config.yaml
d_mlp: 1792
positions: "learned"
qk_norm: false
init_std_qkv: 0.0187
lr: 0.00591
MLP neurons of a small language model. Each row is named by its layer, matrix (up: input weights) and neuron, and shows model dimensions 0-148. Each number is 128 + 32 x the weight over its row's rms, rounded and kept within 0 to 255. Numbers have three digits each.
A block is one neuron, or neurons of one layer that tend to fire together. After each block is what it responds to, as a language model described it from the Wikipedia text at the highest values.

L6.up651:121137142075143144100175128158146096130103155094146104123097139096167061176124116151169200082157173143162128103065154084144162104125105194119131132152176136154083130167149130154153106120132144142126168169136184095133115148142157147107133122164079090160159207101171130101167137122144089139122127096123079187125135149133145142162133090124140098200143139148110165157132143078115092121126174173139139136121141096135136189214119131127151139103092081128
Description: Table cells and units

L4.up154:142147109151099096087150046142129107125122101064156136201119142122106071122150156179189131170093163116109143182143114116121119180155115154122135021081193118115150097134099100159138125096161219097091192159163143081074128084095158154073100065155111155103124208128112116184142068131170185141134137132135142124109163118156132139110109134110114128160119170143084122107157140127089136116149135158137153085129109134104089082099149114124153096179111093058
L4.up235:133117112153157146133155129168065106134176128171118161136121117151103140146116170105105082079101133111145126139151157125104098141193133147161115139138172148092076198125117138107138112130154196132122146114172156207164126167127116082164167092145100124132112073168122128099131123140098116083112077084062149124103124097098139144152162154157147103145157130164168151135114115117088159164114167146127112161064123105082103099125105124148140141116174106062
L4.up483:109192160124147132152158147131158124156085137103151119141115103156125127157162153153104133157201172104138174181122158109162100181099115104162054209131142133137102142102134137147093095120131140093142118146158159212093114137106173118110147073089156150109162204182138160101084148127182094157180089131188064121166106111178175188060131111180149155187116081145094133062103130100141089154118141160133099141086112149109113151146172136022129153089146097161
L4.up501:094158185137111096155126118147072099100161118103030172123179160079118136189085168131096120145062126068143133133130156138116105148119197117121064155130111087089121129135173117121110156126218173098152085108113083074024091110074109167125042074095119140156107160140105161147132143120131160097206129153085148157117162100137114115115134119129102188103073075118083091177137088104179137130163090148164129141137127176124101104066085164117208092153145109048
L4.up681:126158143085139094120113136127059222160157110125136091158167152073085133123135139126106138131076118136108172125129151160105137142056140102109165114144133081170110116114101180123115120128082145068160104140179150150105147133131161143165115149141155151160125193139146116092137167083136068146205128155149098117125170141176153161109128147073129077122101104194116102077142155129166177135097146151105154138181161164140164128106090119125158141084121102163
L4.up769:128128104090083110147100155115094096119112131109094128100067110196196193154128091156124055088132075140131172102133079133121115115125063137095163089092141127113107129134226071147119094159132092097079113069131134134126134129095132140083112134103158116144161177139157149158150086101161119101149103150143166096135160148111155127136181136145115109138087092137057142102129150163189206217142145133129130132162112138163182165072112101136150065074136129062
L4.up984:142161157093177139111109153122130106136153134126188180172114133127073092109145109092127111110151215118089177126146140142190093163157137107140180104166078114120096040150138092119128139133135127137123169113122137150109113134094107120116131114062117140103126109111152166145136073170128155077134063182148081123193155067143157071114118067091155133140093198151165147103125114100137108122163135115098113136107149176118083159122123197179241160127138080146
L4.up1233:120209153079132162073140149105055134129076135103150108138146175131127056157152134112146145097152176096166109132108160153112146093096091161087089171102110115117156111086153144155165151120140113105141157101120119145081121117103136141174115101149151111148151132052109138139114131115144148110160144177095124096179128139179141143111175143071159130100127143124095172126125181103188185178120181193098150085179160157133162123188084105120177101069120180078
L4.up1287:131168093128105114112136110139068128069135105185118151154097125169119100106152126134112147123164140166191113126082145112146044070138096158067141132064166155161145190103095054093127100123164148122146187098139162143105142084137128205174110157086136090143120120119167118129138166151159113098154127153146174116140160103169092085143105116111169104159123121097144079094130118143138181129165142147093210125178111183106138099138078228129204101125135168164
L4.up1368:142130116118102154088132147184120133121217166147137128171102141158136112087093137095105128144075127153126122094046094150137109124097116140141079182132112081107106096094122142096097146113084131142113099153132161162153128116163208124101132123141131108117093163132185206106145148043122206118126170150122129136140172112149180160142109096142108142103100155105150070152115105150141108196163074153155109132073138190124133161175078147113092112165062135138
L4.up1373:136147078097131146102173109121133100114217125107162105102103129117058196071126129180138127106140074161120081060153071155157066110117085140130196179150175144161105213138101151098122109106143166148149098125128160138154102081112075155121097128166166093118133143154125141139141138041126151063131130129082161085178107093103121147126069128104154115082123111127129147140108130151116158117150138146115160169143096170092174071116131202092082099125164107088
L4.up1425:074111136118090141143069133114083162141148137098161192090104121102149094135101103196184181114165142136050201192173105115070128126129138122176107142156092097091107147117137093175110120132110120126104102196120075087102141103183155168109130065104131131097126111155106163153198138150088152115161099154125114148110078157087104086154134151137118136137128064125114153091155170129128103129136108208114132093153126160097101108156157176083114108206120087108
L4.up1501:077097140134129168142174153151106076042103120184130144087088122101164104087159105153152049188104135148090103176046181161082062125077138151215165085117088151129073136166134145116121126083092188144080140160131077109122177139104108077140159135153135129146135091182111140169201139075110105091195134160138118107100132125154115123127143099108159137099126143161086146131140116157119111093117159133115121123137117160185130164055115114154123159080092113159
L4.up1604:134151109096145218159153163099110120142103100131162159153144145086104129125143138097098105109106151155117119152130144108196127152117141116142147073073125196117081104152091130145159160096176139022096162124131142198151173083153105153106117123139132150115060160139118128037122142186119097131150158125141132140138114107129118162071108168107144144133135129156145137097077153183099175183160125176139132161081121093169133080151130164163108172126127109153
L4.up1654:191105101106147112171113136057124143138148098148160070126108203096178106131117161092097103187173184101141163122123120154149114113074122121131142111115138129134080137124105136169078093186133134167116172073214127134141059105157092096105081156105144145122160105148139182198153183161125131105139134155142148132143165206126121085089112121143148109130150147171141109103115167145133146144135189157144203145156106128167106151086137074124184157103124128182
L4.up1786:137102128188158131141155151155122131054152112101116174114101134113152134129104130116161078089130100138157111137125115121122155114135138081170123133147025117106070131173153128090214077113185147116152108119177183181088194111121105108136163113163110155123104156145149196165183102162084094105112096174152101140104123067086115125105118141176146117087116133131093138153165145115156126098128142115163164130116081043170100137117161170181117131116175120123
Description: Unit-conversion parentheses

L4.up310:110151107081142164132096115166093072179096096109103136144147081037160087172182185183169128183181149121163123132124158105140138049086148155141089073100094141128141115136101188140106064115141086149080078045115001130123050080098143089100131093131098183165150117108088121125149135124175146110142168118101133138124095157131112153122098114109146123115126155100139126106126146118110177142103067170156099121157110182133136127143128100145182141110131112146
L4.up419:157143129134196154078115120081150080114107156102108135104110136055128165141114146168090156142118114138120134165126128111085133218087072143120126080103119119118178149139169167116069147071107161135148130159133135130084123128076169103166088152094142109156114133129147148146132081130104147135109160159157135146108121127143085126075115169122188102052142115090184080126091121090081162096113013096147100058100110188145140170128117156173160057189125112094
L4.up429:141084101111139089137122174117094132138147201116123120177098121112127081155109120127130143120095147134100121117186144073151182096105139126112140107124109121073142130108138073170124118103107095162075075103126162157110115149125113068116077185063158133117135089128094081165154176118139114138152104107174119130139196140126104098113125121059124127085127165132164144117154085121168094164109138124142133075101090156151159152038125141113139149131164136115
L4.up444:098135118154099102171143138108138116157170126172190137168115120110083153055128186121122090110119136153134128120191158109104152097152172129062115131122108089131179148143172195132109138085130155110172051124106142126135093134085212167106101089112137162109122085117146136138110067088124184119130081139175191119095172093127105173036175135112124124136117105111089182199108115148182084166109119162166126150154143139128096125125133155127128103153100130132
L4.up498:098102114154136131096134147066137140086078143134138093108126114000113028100137107082089167162143088131097125127198199151115112140132129178162147081137159128171068171107126138100128186111100092163098094175100151118112190141127142108165121162176110159128143117118149072110159116174208070125093089127169156146072113090072115087145129096165149074129134151122136117159106101117142152138130125116119127123115111133152213159192150177101179081151099106154
L4.up645:155116124131114072130125108153167160114134173027171090078149148110186062125152125138143122115104125133106125110123172060118173125113224114147043071094147178143158108065099093132143132096162155129092108146114081121122122191117127115145142076161151155113115113150158138193145136133172086181093115173189168143151150163152114126098067127149163156118137115126162159124120161150154075165190075120072108124079127119117128117109152103130158146181121117185
L4.up686:132171088078100162144128185098120045079075044146105127115136129093159124074090139107060208101156177197130143161120152131118100161115159145135090127130052148119126080097093105139162088138146076109069159104089150160100117187153122125175127137054091114167134145057191177137121105191127134191143121137135177144128150100107106129119130117130151092096117138129145194125137172103104162145128108093146086092095144106103116095173084146126124112048144112182
L4.up713:106148080144102110092212120122175129082120086122093164130163125110132101127129152157108104151123099122103089187174146177134061106134172113126127159093161115145127102134173126142141085118152138146101077107159104156094187149110097156124111111217098093130100157077092130148161156150197110121120114101068104191092117137136175131164152093146126156110116173135077144128150162137216172149160040098126107028073144137087161123139146155168160121158157119058
L4.up835:116142125141092143170138138101139141128142102110108109075122094125140138100075161120126128086133123179141178186140141143116136085111203149173114112117069082125093119152168160112153115086106223147156142120078149114095164188114140148157109174113193114067132105148185144148163118121104078147118052141198152141105136112109062087114109095078133131063129112127139117128109141111110096142101124167116124103139164110082108151142165113166163118169139106060
L4.up840:158082093094139051136146107070129136170137124179144132169110102128070161061195073068101080127099132142134106141172117082180154101087164132162143170099151092115112097155158094166138138116186095152099075129147155122121093151100121087103102156187161131098160103086126098124173139114099093141137115122163102121123110136166111092100083124103090113083124141124209163155145165193143107174107127155118073104109169068145124098110150178130153094140121104077
L4.up926:093138165078084112094166138082081130148088117075198099145067222107125189142147088142141175141112056110107068160141080112112212188092118163154149153155118129147138182083146194139132051110085111153122159104097135166129113143119184114119108071026161073087120093141123126146136094109130126152172146144188173143079128167135191143150090169158130112154066101055104108198139182161095148138091109171112128158099169083051143105127073168095088122128084118083
L4.up951:149075121165115204117153122159112105133136127169099138081121112116091169138118093040148141101203103151116132103153115145126182125059162155186152094174101168169115148167160133109162134165100145152099095140096128136094148112148171106113100102155150117055131116147130110181115156164139101139054104103157207129141103113130154095162161136125138096119132139102079107133129121100124129126133116067124119208169131126043122090125081113129122190141140171133
L4.up1093:122092094127087178160116146095088050168142103078133125153131074110114122111090141102140185101140133090136134123124114130116155081089183135098160099171099145181151083130126131176151083118155113155162118104105151153089114113096104132092086134140155138115095123147123111162094114116130136179193087183158156125089129122176187074107078121108172141141114190117155127109136164072078165177139071193107106182068108092153165120103145125092172150095123147123
L4.up1126:146091049161113125155133155056095041125149122135088139118184126156132175105086105089118190079136140079142118138177135119105108086142183102139195126145125166165178118183111149164110062168154064136117128149102136145096170116137131151098050141148127088143071113133137079171158157134111149152112125093179146155131180128145147037096101171176132120089101146110075045169159142142105110128128105181093107124107094145133120133116116184131112137096137127167
L4.up1179:136081152115164045137185124154133127092189127122214130137131144108150100141157113062102118104126113169089089116119086083144136155113111106144116129082076086138116081070213155203195150151123136211153111152120088107122120180143134081098077167099153151143120177151121088175147092117158083142138085123140125140128169131179100131123081102139173130145095096102094072074130153145158094150166129117058161128047116085161159172047157148151112068115100113102
L4.up1315:136083137173138174100108130072112093185179089133107139120127090129123131124138131119151080106096124108120113133070184153113099165118083160197158089106137159121103114138090116128098129159107185127074166097126153134147119136145119146146067146072114132138102178176124129125106201137147128133146088173108112071142117122113149106098119121095094085156107182093130111144059167182151142148191126183133103110102110122116120134151128152120138132129124166176
Description: Predicate start after subject

L7.up84:151121128078150133082107194158141166127138112138130149124122151126049158135128143145121145083130124109182157185102116129143114169129044083173096143106105096129112097108106118100134117124103166157140108143171121157157191101104132174054132146033119145157161147157188103141145084102107139126132124089127099082116099109132106148138097145095103090141150213092130150126055103145114111130124169110119125136094132130159085089049189103210070089136171155127
L7.up579:104146126134088123128168139145191147122128149134125127079082121074097141161214095184150078148097096171133062155087124116128126091170080082132078129121155147171136157156165132142197150152133129111132165120126081137084115114167148224107126114074151122174104142120106109115133101121097138120140096175167092103111176120157095105143163157120140184131137092193156182134135097151162177175077156092104104118170114165090128148200109084065187155129141176084
L7.up717:095114082142117137165103093105168095098122139136131160157096117163150110118144082088102104077134192129163145099189144124122123130117118112178146091192155105173152126121066111174098216137129118107103153111173099145175078143197145116116160177099093147097122154149124057093164039095136154148090069122187050157125172077091098137155061089099163098116109102166107081116136166045100089160116172130125187118146128175136058120131132108155118119127129118101
L7.up1066:083149165154093156135142095102161085170119126120117050121102138120148112140181114130054162162088086124150158108130176130092102084132181111167121062168126140158083147132161163088141115125180138163160089158162117138149077171103172152119084148159180161175162139136130129151154119118071097108059185104119114129156105078114084118115161066107183144135168182075116205118133129178114113232129115109133100136061102185143070082097136195095114062134197054143
Description: Numeric quantity digits

L7.up885:143106125132129082134111143082168119134212111183103146140127093109157086124169141119195139067165158161146108172127147111165089152130119103179162143162139126096114157148155000088162090076097075090130097125097111159103184134069138152090121093149116159095115121110149149132135120122128114177146151179119165094112138153112174149112094138124135179137161157120126143136133121091182122168141096153157133090102107172142204120178173110145099188100127159137
L7.up1099:100137154144055122197139117092186133137139191164109126121134135104162152095130069119086134141112130174090085124100197080136184123179136131151126138126160189134146118165129102153144143148151154060152116128097120131124113116122073157125130123078101088118121166137084113125130150180148100119080110123120093121131144122069149153140181119188078098073114122076102217161162087130134169136133121135130115078125115179162120094132079096078069133083066169090
L7.up1353:135102161089132066147104106101096091139131113094142043089132088122107100080099112115138142144127106104118134165188163111163128115137215135107120155139117182074181120168087120172096136145158178097136133153081112167113110124073177107032141088148164156119149160198153162094143119157087089086135064184137141181118160103133124121108070136149143115090133082077132162154142145099150160192151173139094086148095127100137171125132119133088176142119085128083
L7.up1443:126138107130132138181112068138154154120176109071066149146150139150112119108148106131139119086076166137189171116126143139121074150197217148111177153140055118131123097126162116182145115117065147170132122186098142139109131178125141109080108158156167178084131118064058095158079076122153138115146110148173161095135205130122053124115112145162123175121145131113064108119131081144153164082096086129131152211181181089142075165105089105106119175162094146156
Description: Copula after sentence subject